Weights of a small transformer language model.
Size: 6 heads of 128, 81.8M parameters.
Architecture: rotary positions, no biases in attention or MLP, untied embeddings, attention and MLP in parallel.
Training: a variant of Adam for these matrices, 832M tokens, 6346 steps.
MLP neurons of a small language model. Each row is named by its layer, matrix (gate and up: input weights) and neuron, and shows model dimensions 432-495. Each number is 50 + 10 x the weight over its row's rms, rounded and kept within 0 to 99. A neuron's up and down rows have the sign that makes its largest values positive.
A block is one neuron, or neurons of one layer that tend to fire together. After each block is what it responds to, as a language model described it from the Wikipedia text at the highest values.

L3.gate425:71 53 45 53 37 60 45 24 34 58 64 49 56 36 52 44 48 50 48 45 22 57 48 65 46 60 54 53 52 36 55 40 42 59 50 40 37 59 39 61 69 51 49 61 48 69 50 40 52 43 46 38 55 54 65 46 50 57 54 56 37 52 50 34
L3.up425:58 31 44 33 42 45 43 41 46 52 50 43 45 32 52 48 28 54 45 57 36 48 63 70 45 56 57 58 65 58 59 34 51 45 42 47 49 52 52 62 65 60 52 45 48 53 59 58 57 34 42 57 55 59 52 59 46 43 44 52 48 32 39 44
L3.gate1769:49 48 49 50 41 51 42 47 35 38 32 47 58 49 52 48 37 47 62 45 44 45 47 47 61 73 42 58 59 51 45 66 49 64 31 46 56 48 62 68 41 47 49 52 32 50 61 50 50 30 54 38 56 51 67 46 44 56 40 49 58 39 55 49
L3.up1769:58 50 57 61 52 47 38 58 49 35 46 53 57 52 58 75 60 30 30 54 53 52 64 45 34 53 71 38 62 46 49 55 49 44 50 35 58 64 56 44 53 49 38 68 53 65 35 50 60 21 52 59 61 64 44 38 49 36 59 46 42 47 43 36
Responds to: Single letters or short fragments starting a word the tokenizer splits, e.g. p in pipe, n in nave, math variables, closing quotes after linguistic glosses.

L2.gate12:47 46 56 40 60 38 56 48 48 64 46 43 59 48 31 46 39 43 29 45 49 67 59 56 43 57 42 32 55 57 45 43 42 44 66 40 46 38 47 58 49 44 45 48 72 51 32 53 46 46 66 41 42 52 51 40 39 40 34 64 41 37 38 52
L2.up12:38 56 61 57 50 38 55 56 60 55 67 58 52 44 64 39 46 54 48 72 37 50 51 47 51 50 53 54 47 41 45 61 47 26 55 47 56 52 45 61 71 37 63 43 52 51 48 37 37 75 67 47 50 48 42 53 52 39 48 49 70 57 67 56
L2.gate168:42 46 52 42 37 65 61 53 51 69 41 51 48 46 46 51 46 44 68 35 28 48 48 59 53 56 52 56 65 40 63 48 26 43 59 38 57 27 39 53 54 45 57 43 55 55 42 36 58 45 37 48 50 44 55 40 36 40 53 56 37 51 45 62
L2.up168:56 47 49 31 36 67 57 44 57 62 56 49 38 52 32 57 51 51 54 46 40 49 46 66 36 51 50 60 57 44 59 46 39 49 67 36 48 38 31 39 58 55 46 56 63 57 44 54 46 43 43 54 61 41 57 49 40 43 42 37 36 33 54 56
L2.gate192:57 58 66 42 62 56 47 30 44 58 57 42 57 51 55 56 41 47 56 53 38 47 55 57 49 31 46 53 54 44 51 53 47 22 37 63 57 45 67 37 54 46 39 44 55 52 61 38 40 51 34 45 53 47 55 55 72 48 54 62 48 42 34 56
L2.up192:49 50 49 52 55 72 41 52 46 43 56 37 37 46 55 51 53 56 50 48 47 47 73 52 53 57 49 65 68 43 50 55 53 33 55 26 39 67 36 43 47 52 48 44 62 51 50 40 45 58 62 48 57 48 57 50 55 50 46 54 55 49 55 65
L2.gate366:51 45 58 46 37 30 49 50 48 37 46 46 46 61 40 43 44 44 53 50 57 66 43 58 66 64 59 66 51 57 62 42 33 41 49 60 44 51 47 40 24 48 73 50 55 43 52 59 46 63 42 29 56 41 56 57 51 46 48 60 35 42 34 44
L2.up366:54 53 38 48 50 42 38 52 53 42 54 40 29 50 41 40 56 53 64 58 39 60 44 60 61 45 48 46 62 53 60 57 40 49 56 49 48 40 55 48 62 51 57 49 63 42 50 42 55 54 48 63 40 53 58 49 48 53 35 59 55 34 33 55
L2.gate786:51 43 34 53 31 56 58 59 51 45 41 48 51 60 33 53 34 44 64 55 35 36 43 50 56 53 41 57 43 33 36 44 67 46 39 59 24 47 60 60 52 54 72 43 43 50 50 45 60 60 54 32 75 49 51 43 45 52 48 63 46 54 54 49
L2.up786:48 49 73 39 58 56 41 47 43 70 60 59 48 24 57 45 51 48 44 36 39 53 52 70 44 38 63 51 53 47 65 68 38 40 52 45 36 47 41 56 53 51 55 27 59 42 60 46 44 44 33 44 64 54 63 43 46 54 38 65 47 69 56 51
L2.gate1022:49 38 51 56 51 56 39 38 59 43 49 52 33 57 49 51 47 47 58 31 24 51 50 61 50 46 37 58 55 28 63 41 27 49 47 37 52 61 39 44 50 44 50 57 43 51 32 34 45 48 46 53 39 48 56 57 37 50 38 52 48 48 56 48
L2.up1022:42 50 64 36 54 45 45 57 43 43 43 47 53 37 52 58 41 54 35 31 61 45 34 44 56 56 37 49 46 48 36 50 42 53 41 56 56 34 35 54 58 49 61 53 34 55 56 56 39 49 70 39 44 63 53 56 51 55 43 71 36 47 62 49
L2.gate1296:56 40 45 48 33 59 48 45 41 49 38 43 33 49 41 54 35 55 46 37 33 77 38 42 67 45 42 44 50 39 54 35 44 61 38 61 59 47 52 56 34 40 63 53 48 43 50 26 42 29 30 51 56 57 47 40 60 58 54 62 42 62 50 55
L2.up1296:66 53 69 41 46 50 52 48 31 55 46 40 35 56 31 64 35 56 42 66 51 65 42 51 55 49 50 56 48 32 59 44 58 60 44 62 47 65 43 34 51 50 65 36 73 47 42 46 39 47 58 32 62 52 75 44 55 58 56 66 42 47 50 60
L2.gate1587:52 52 59 38 56 64 43 45 31 40 36 48 43 36 43 51 47 43 45 40 40 60 39 62 59 50 64 60 78 49 66 46 66 36 47 38 50 65 30 50 69 52 57 46 53 44 52 57 34 44 40 61 37 46 72 38 45 51 39 57 51 44 61 55
L2.up1587:33 41 49 43 78 36 55 57 56 62 51 48 57 58 59 41 43 53 63 60 50 40 47 56 53 37 51 61 35 43 60 62 48 54 51 40 42 47 51 39 57 42 35 47 44 40 33 41 63 53 48 28 59 44 45 54 48 36 46 39 54 42 49 61
Responds to: First word piece right after an opening parenthesis, quote, slash or == heading marker, as in ("you went", (yakṣas, == Economy ==, ==International career==).

L4.gate621:35 54 45 43 39 71 47 51 53 55 47 52 30 53 35 41 44 35 47 43 37 47 59 45 53 45 48 50 77 44 59 45 45 33 46 42 55 41 35 48 71 37 60 33 39 51 57 44 49 38 55 54 37 49 49 58 45 63 57 36 59 44 52 48
L4.up621:57 47 35 48 40 52 54 51 47 48 53 58 47 46 32 54 33 39 45 34 32 51 57 59 58 47 49 55 46 42 63 39 27 50 57 54 63 46 43 45 55 50 62 62 53 38 60 50 66 59 53 61 33 33 56 46 43 58 61 52 47 44 63 42
L4.gate1371:50 51 40 47 43 58 47 44 56 42 53 31 58 51 35 55 39 28 37 43 72 62 42 43 56 53 56 54 65 43 60 44 51 53 44 33 46 52 39 53 63 60 51 42 43 51 44 56 57 61 59 51 47 63 56 53 39 45 45 52 60 41 47 36
L4.up1371:32 55 59 63 48 50 58 56 59 63 57 47 40 46 52 59 63 51 56 45 62 38 62 47 36 36 61 49 56 38 48 49 49 52 48 51 37 54 48 49 44 35 49 57 31 46 56 53 60 47 35 45 52 41 46 52 49 34 40 59 54 42 46 58
L4.gate1380:61 43 51 43 29 49 48 28 58 40 60 55 46 42 37 54 29 27 48 44 36 46 54 42 54 55 33 61 44 40 40 41 49 47 37 65 57 60 50 52 53 66 36 59 51 45 42 60 35 61 47 66 42 57 49 53 49 43 40 63 42 56 26 49
L4.up1380:58 51 48 49 53 40 68 35 43 44 46 43 46 49 43 50 38 32 50 50 34 44 61 63 67 53 35 43 50 59 55 36 43 64 32 51 44 47 60 48 45 39 57 63 43 50 51 52 77 37 44 37 45 56 57 41 56 37 41 55 47 29 32 52
L4.gate2026:50 52 58 51 38 57 51 53 45 29 35 49 51 50 35 72 55 44 61 53 44 29 50 59 58 43 40 60 58 43 50 28 40 57 50 56 48 41 41 53 51 60 60 38 64 63 46 53 48 45 46 46 61 53 54 51 61 37 63 53 56 43 48 45
L4.up2026:51 50 39 43 43 64 45 42 51 51 55 57 39 36 54 61 56 42 39 48 38 34 52 61 52 48 25 42 35 36 64 52 44 46 46 45 44 48 38 59 47 57 57 18 56 42 40 52 41 40 42 43 53 52 43 50 43 52 47 69 54 46 57 54
Responds to: First piece of a word split off right after a hyphen, parenthesis or quote, often a lone letter like s in open-source, wrong-site, twenty-six.

L3.gate600:59 35 51 52 69 47 51 40 58 46 39 51 57 31 40 40 73 66 51 55 48 51 49 66 55 43 46 69 52 56 28 42 50 55 63 59 37 54 70 49 45 38 43 48 43 57 47 57 25 49 54 66 50 42 41 63 42 64 63 29 63 68 57 43
L3.up600:54 32 36 38 67 42 61 47 61 47 49 36 46 37 41 35 44 61 58 44 69 75 51 44 36 49 53 39 47 73 46 49 47 43 40 65 34 40 76 62 50 42 39 50 27 47 52 55 45 43 70 57 37 65 59 51 25 38 56 30 48 53 54 42
L3.gate1315:32 55 27 53 65 54 53 49 52 46 53 53 53 62 36 42 71 41 50 53 60 58 31 41 40 39 45 50 34 59 40 53 47 41 48 62 49 37 48 28 59 53 43 52 32 42 78 47 35 57 49 59 40 65 44 52 46 57 69 43 54 35 50 37
L3.up1315:59 54 42 53 79 56 48 47 61 50 58 53 61 66 42 65 51 53 50 51 43 36 56 46 49 52 46 44 50 58 40 59 39 55 56 61 34 27 28 36 50 68 50 53 54 37 26 54 41 44 41 42 20 40 48 52 43 70 64 66 38 44 54 46
Responds to: Second token of short acronyms or names split into pieces, right after a capital initial, such as HR, KS, HFCS, Mitch, Haim.

L2.gate34:37 35 40 65 50 40 52 49 46 58 73 51 51 48 57 28 49 49 38 28 69 52 58 46 43 38 67 60 57 48 60 53 28 43 48 60 44 61 59 46 35 53 63 50 52 43 59 44 66 46 36 52 50 46 38 56 40 37 50 45 50 47 32 49
L2.up34:44 45 65 52 58 54 71 41 55 70 79 46 58 71 51 38 64 54 48 39 74 47 70 55 21 42 52 68 53 40 51 64 24 39 56 50 61 48 66 45 35 56 44 52 40 53 69 67 54 52 36 59 42 43 39 55 35 36 55 30 53 44 33 56
L2.gate340:61 51 57 44 35 47 56 55 32 43 38 37 55 40 55 21 47 50 49 44 55 38 52 49 54 41 53 55 67 53 38 52 44 38 31 62 50 44 55 46 45 44 47 51 41 47 46 45 62 48 52 35 59 51 25 56 45 57 55 55 50 55 42 58
L2.up340:54 47 47 38 34 51 43 47 42 65 44 57 45 36 61 46 52 46 65 65 52 66 42 36 54 53 57 50 62 65 42 48 49 43 44 70 40 45 43 62 35 37 58 71 44 59 58 45 61 60 57 39 47 44 43 46 52 57 45 64 55 62 54 43
L2.gate381:38 50 32 52 58 63 71 42 49 64 55 60 41 40 46 43 65 45 49 53 35 44 51 63 35 43 50 27 44 55 66 51 47 36 41 61 54 37 49 45 41 46 52 60 32 30 56 40 52 48 44 45 50 48 38 37 43 40 53 34 47 44 49 46
L2.up381:56 54 34 53 24 54 55 41 60 62 60 63 45 47 54 39 57 51 58 67 40 49 55 47 23 36 56 60 51 51 58 55 51 32 57 41 39 41 58 41 47 48 58 54 54 39 48 35 43 30 59 43 36 34 50 56 59 51 60 49 52 36 33 51
L2.gate869:53 42 45 47 60 32 55 30 68 65 50 58 52 34 51 46 68 50 58 41 63 61 48 31 57 73 65 57 78 57 46 59 42 35 40 36 42 45 47 43 48 45 65 55 43 46 54 27 50 53 39 46 61 58 43 33 44 35 53 53 51 58 49 53
L2.up869:71 41 65 63 59 45 39 51 43 58 59 58 67 51 36 45 55 55 41 48 73 48 59 28 47 46 43 51 43 55 37 60 41 47 56 43 50 45 77 50 52 56 57 57 58 43 59 51 40 47 42 60 60 53 50 49 41 45 54 54 47 48 52 36
L2.gate909:58 65 56 30 51 39 52 37 51 63 58 46 60 43 58 30 48 48 44 43 57 58 60 50 44 54 49 43 62 64 48 48 45 40 38 52 34 42 53 54 27 54 43 48 33 46 60 29 59 62 41 37 55 69 32 54 36 44 45 62 45 48 49 54
L2.up909:57 72 27 40 64 43 60 51 70 53 46 59 66 49 48 44 58 33 47 44 54 43 44 52 47 53 36 59 52 50 45 52 56 47 58 39 46 41 42 51 53 37 48 64 57 45 49 60 31 56 57 57 40 52 58 73 58 44 40 51 57 41 42 48
L2.gate1399:41 49 53 45 40 36 38 51 52 52 53 39 55 34 62 34 48 49 46 49 70 46 51 37 68 32 57 55 67 46 55 45 43 45 47 46 51 66 55 44 41 47 56 54 35 46 46 33 54 50 25 43 43 56 28 45 38 44 76 44 40 71 58 53
L2.up1399:43 34 50 47 43 32 40 56 61 48 53 47 54 53 53 28 53 54 49 52 52 43 62 50 70 42 46 67 66 39 43 34 44 46 48 41 46 51 63 44 67 49 40 54 66 58 61 48 46 45 34 39 40 48 42 69 43 44 66 41 46 60 46 43
L2.gate1543:51 53 24 51 50 31 49 54 61 47 53 35 46 41 44 31 56 52 50 56 51 54 39 57 58 42 35 39 60 54 50 45 51 49 42 46 44 49 55 41 45 44 51 48 54 39 57 46 51 48 53 39 55 53 37 62 48 31 26 42 50 60 27 57
L2.up1543:49 44 40 60 37 50 45 32 38 75 59 45 53 52 60 53 54 50 49 41 63 42 58 25 63 59 51 40 41 54 56 75 59 25 51 50 43 64 74 48 60 70 65 40 56 44 63 36 42 41 43 51 16 57 48 40 38 56 58 48 47 61 37 55
L2.gate1909:42 24 41 34 15 40 45 43 44 41 47 57 60 35 64 24 54 48 73 66 58 44 42 39 39 36 49 45 73 39 62 30 34 45 21 56 55 41 54 57 45 46 53 58 45 52 44 39 61 47 27 40 58 63 28 59 40 42 43 52 48 44 25 50
L2.up1909:46 44 43 35 45 62 66 67 57 51 60 52 54 52 42 44 25 59 50 53 50 47 47 36 28 65 52 49 53 61 46 54 60 44 55 39 54 47 38 38 54 47 59 55 64 35 40 41 53 36 48 49 29 58 37 58 57 47 56 59 49 62 59 53
Responds to: Non-first capital letters inside acronyms and abbreviations, such as the D in COPD, the K in SVK country codes, or the L in APSL.

L4.gate32:45 39 58 44 48 41 51 31 49 61 47 62 47 44 68 32 63 53 56 50 43 51 60 35 50 59 49 52 52 51 51 39 35 45 30 48 47 46 58 68 46 48 57 59 47 48 45 50 59 43 35 46 44 63 40 46 47 35 48 47 65 45 52 49
L4.up32:60 33 41 45 70 63 50 60 46 49 42 72 58 48 62 47 55 51 46 53 35 35 38 64 45 45 61 49 33 45 67 59 56 42 59 59 51 52 49 59 64 47 58 69 60 49 58 44 53 39 45 66 47 52 36 51 61 47 70 46 42 53 50 63
L4.gate1169:56 47 47 60 46 39 45 64 52 44 58 68 38 49 51 48 51 63 51 49 53 38 52 53 50 36 50 45 62 55 56 39 53 50 31 55 25 56 52 60 37 60 41 49 33 44 35 43 46 59 45 56 29 48 33 59 70 43 61 47 47 65 33 44
L4.up1169:48 39 63 45 44 30 52 51 47 61 65 43 49 39 42 40 44 53 39 61 53 52 56 55 53 57 50 62 59 51 56 55 35 40 49 40 36 35 50 61 34 55 53 69 52 46 48 39 46 52 28 32 46 52 51 41 40 43 60 62 45 31 49 52
L4.gate1334:53 31 44 22 35 51 51 41 45 46 50 68 52 15 54 40 48 46 55 52 51 54 28 50 55 36 71 19 66 53 58 42 53 56 34 72 38 39 52 48 36 55 55 38 42 51 38 52 58 43 53 40 51 56 22 46 52 56 49 49 56 48 47 54
L4.up1334:44 65 69 42 50 38 40 50 62 34 50 67 39 38 39 55 55 48 50 51 47 51 49 50 64 50 61 48 51 48 42 42 82 47 58 62 55 59 50 58 43 53 56 18 53 56 45 63 57 59 44 47 24 59 56 58 59 40 39 44 53 46 53 65
L4.gate1492:49 35 49 21 65 36 59 42 62 45 40 46 64 46 46 27 69 48 56 52 49 62 47 57 44 54 35 39 45 42 57 57 65 41 43 52 34 46 54 77 37 56 46 39 44 46 38 37 38 48 36 49 50 57 24 57 43 40 51 36 55 62 49 48
L4.up1492:53 34 49 49 51 46 58 42 39 52 60 50 54 39 38 34 49 43 72 59 56 71 59 61 45 51 46 43 46 60 48 45 23 43 56 61 35 47 51 53 55 56 59 45 48 37 52 59 33 41 38 34 45 49 47 46 45 48 62 41 51 35 28 49
Responds to: Later capital-letter pieces inside acronyms and organization or station names, e.g. NJP-W, ME-AC, EB-RP-D, KX-P-N, often inside parentheses.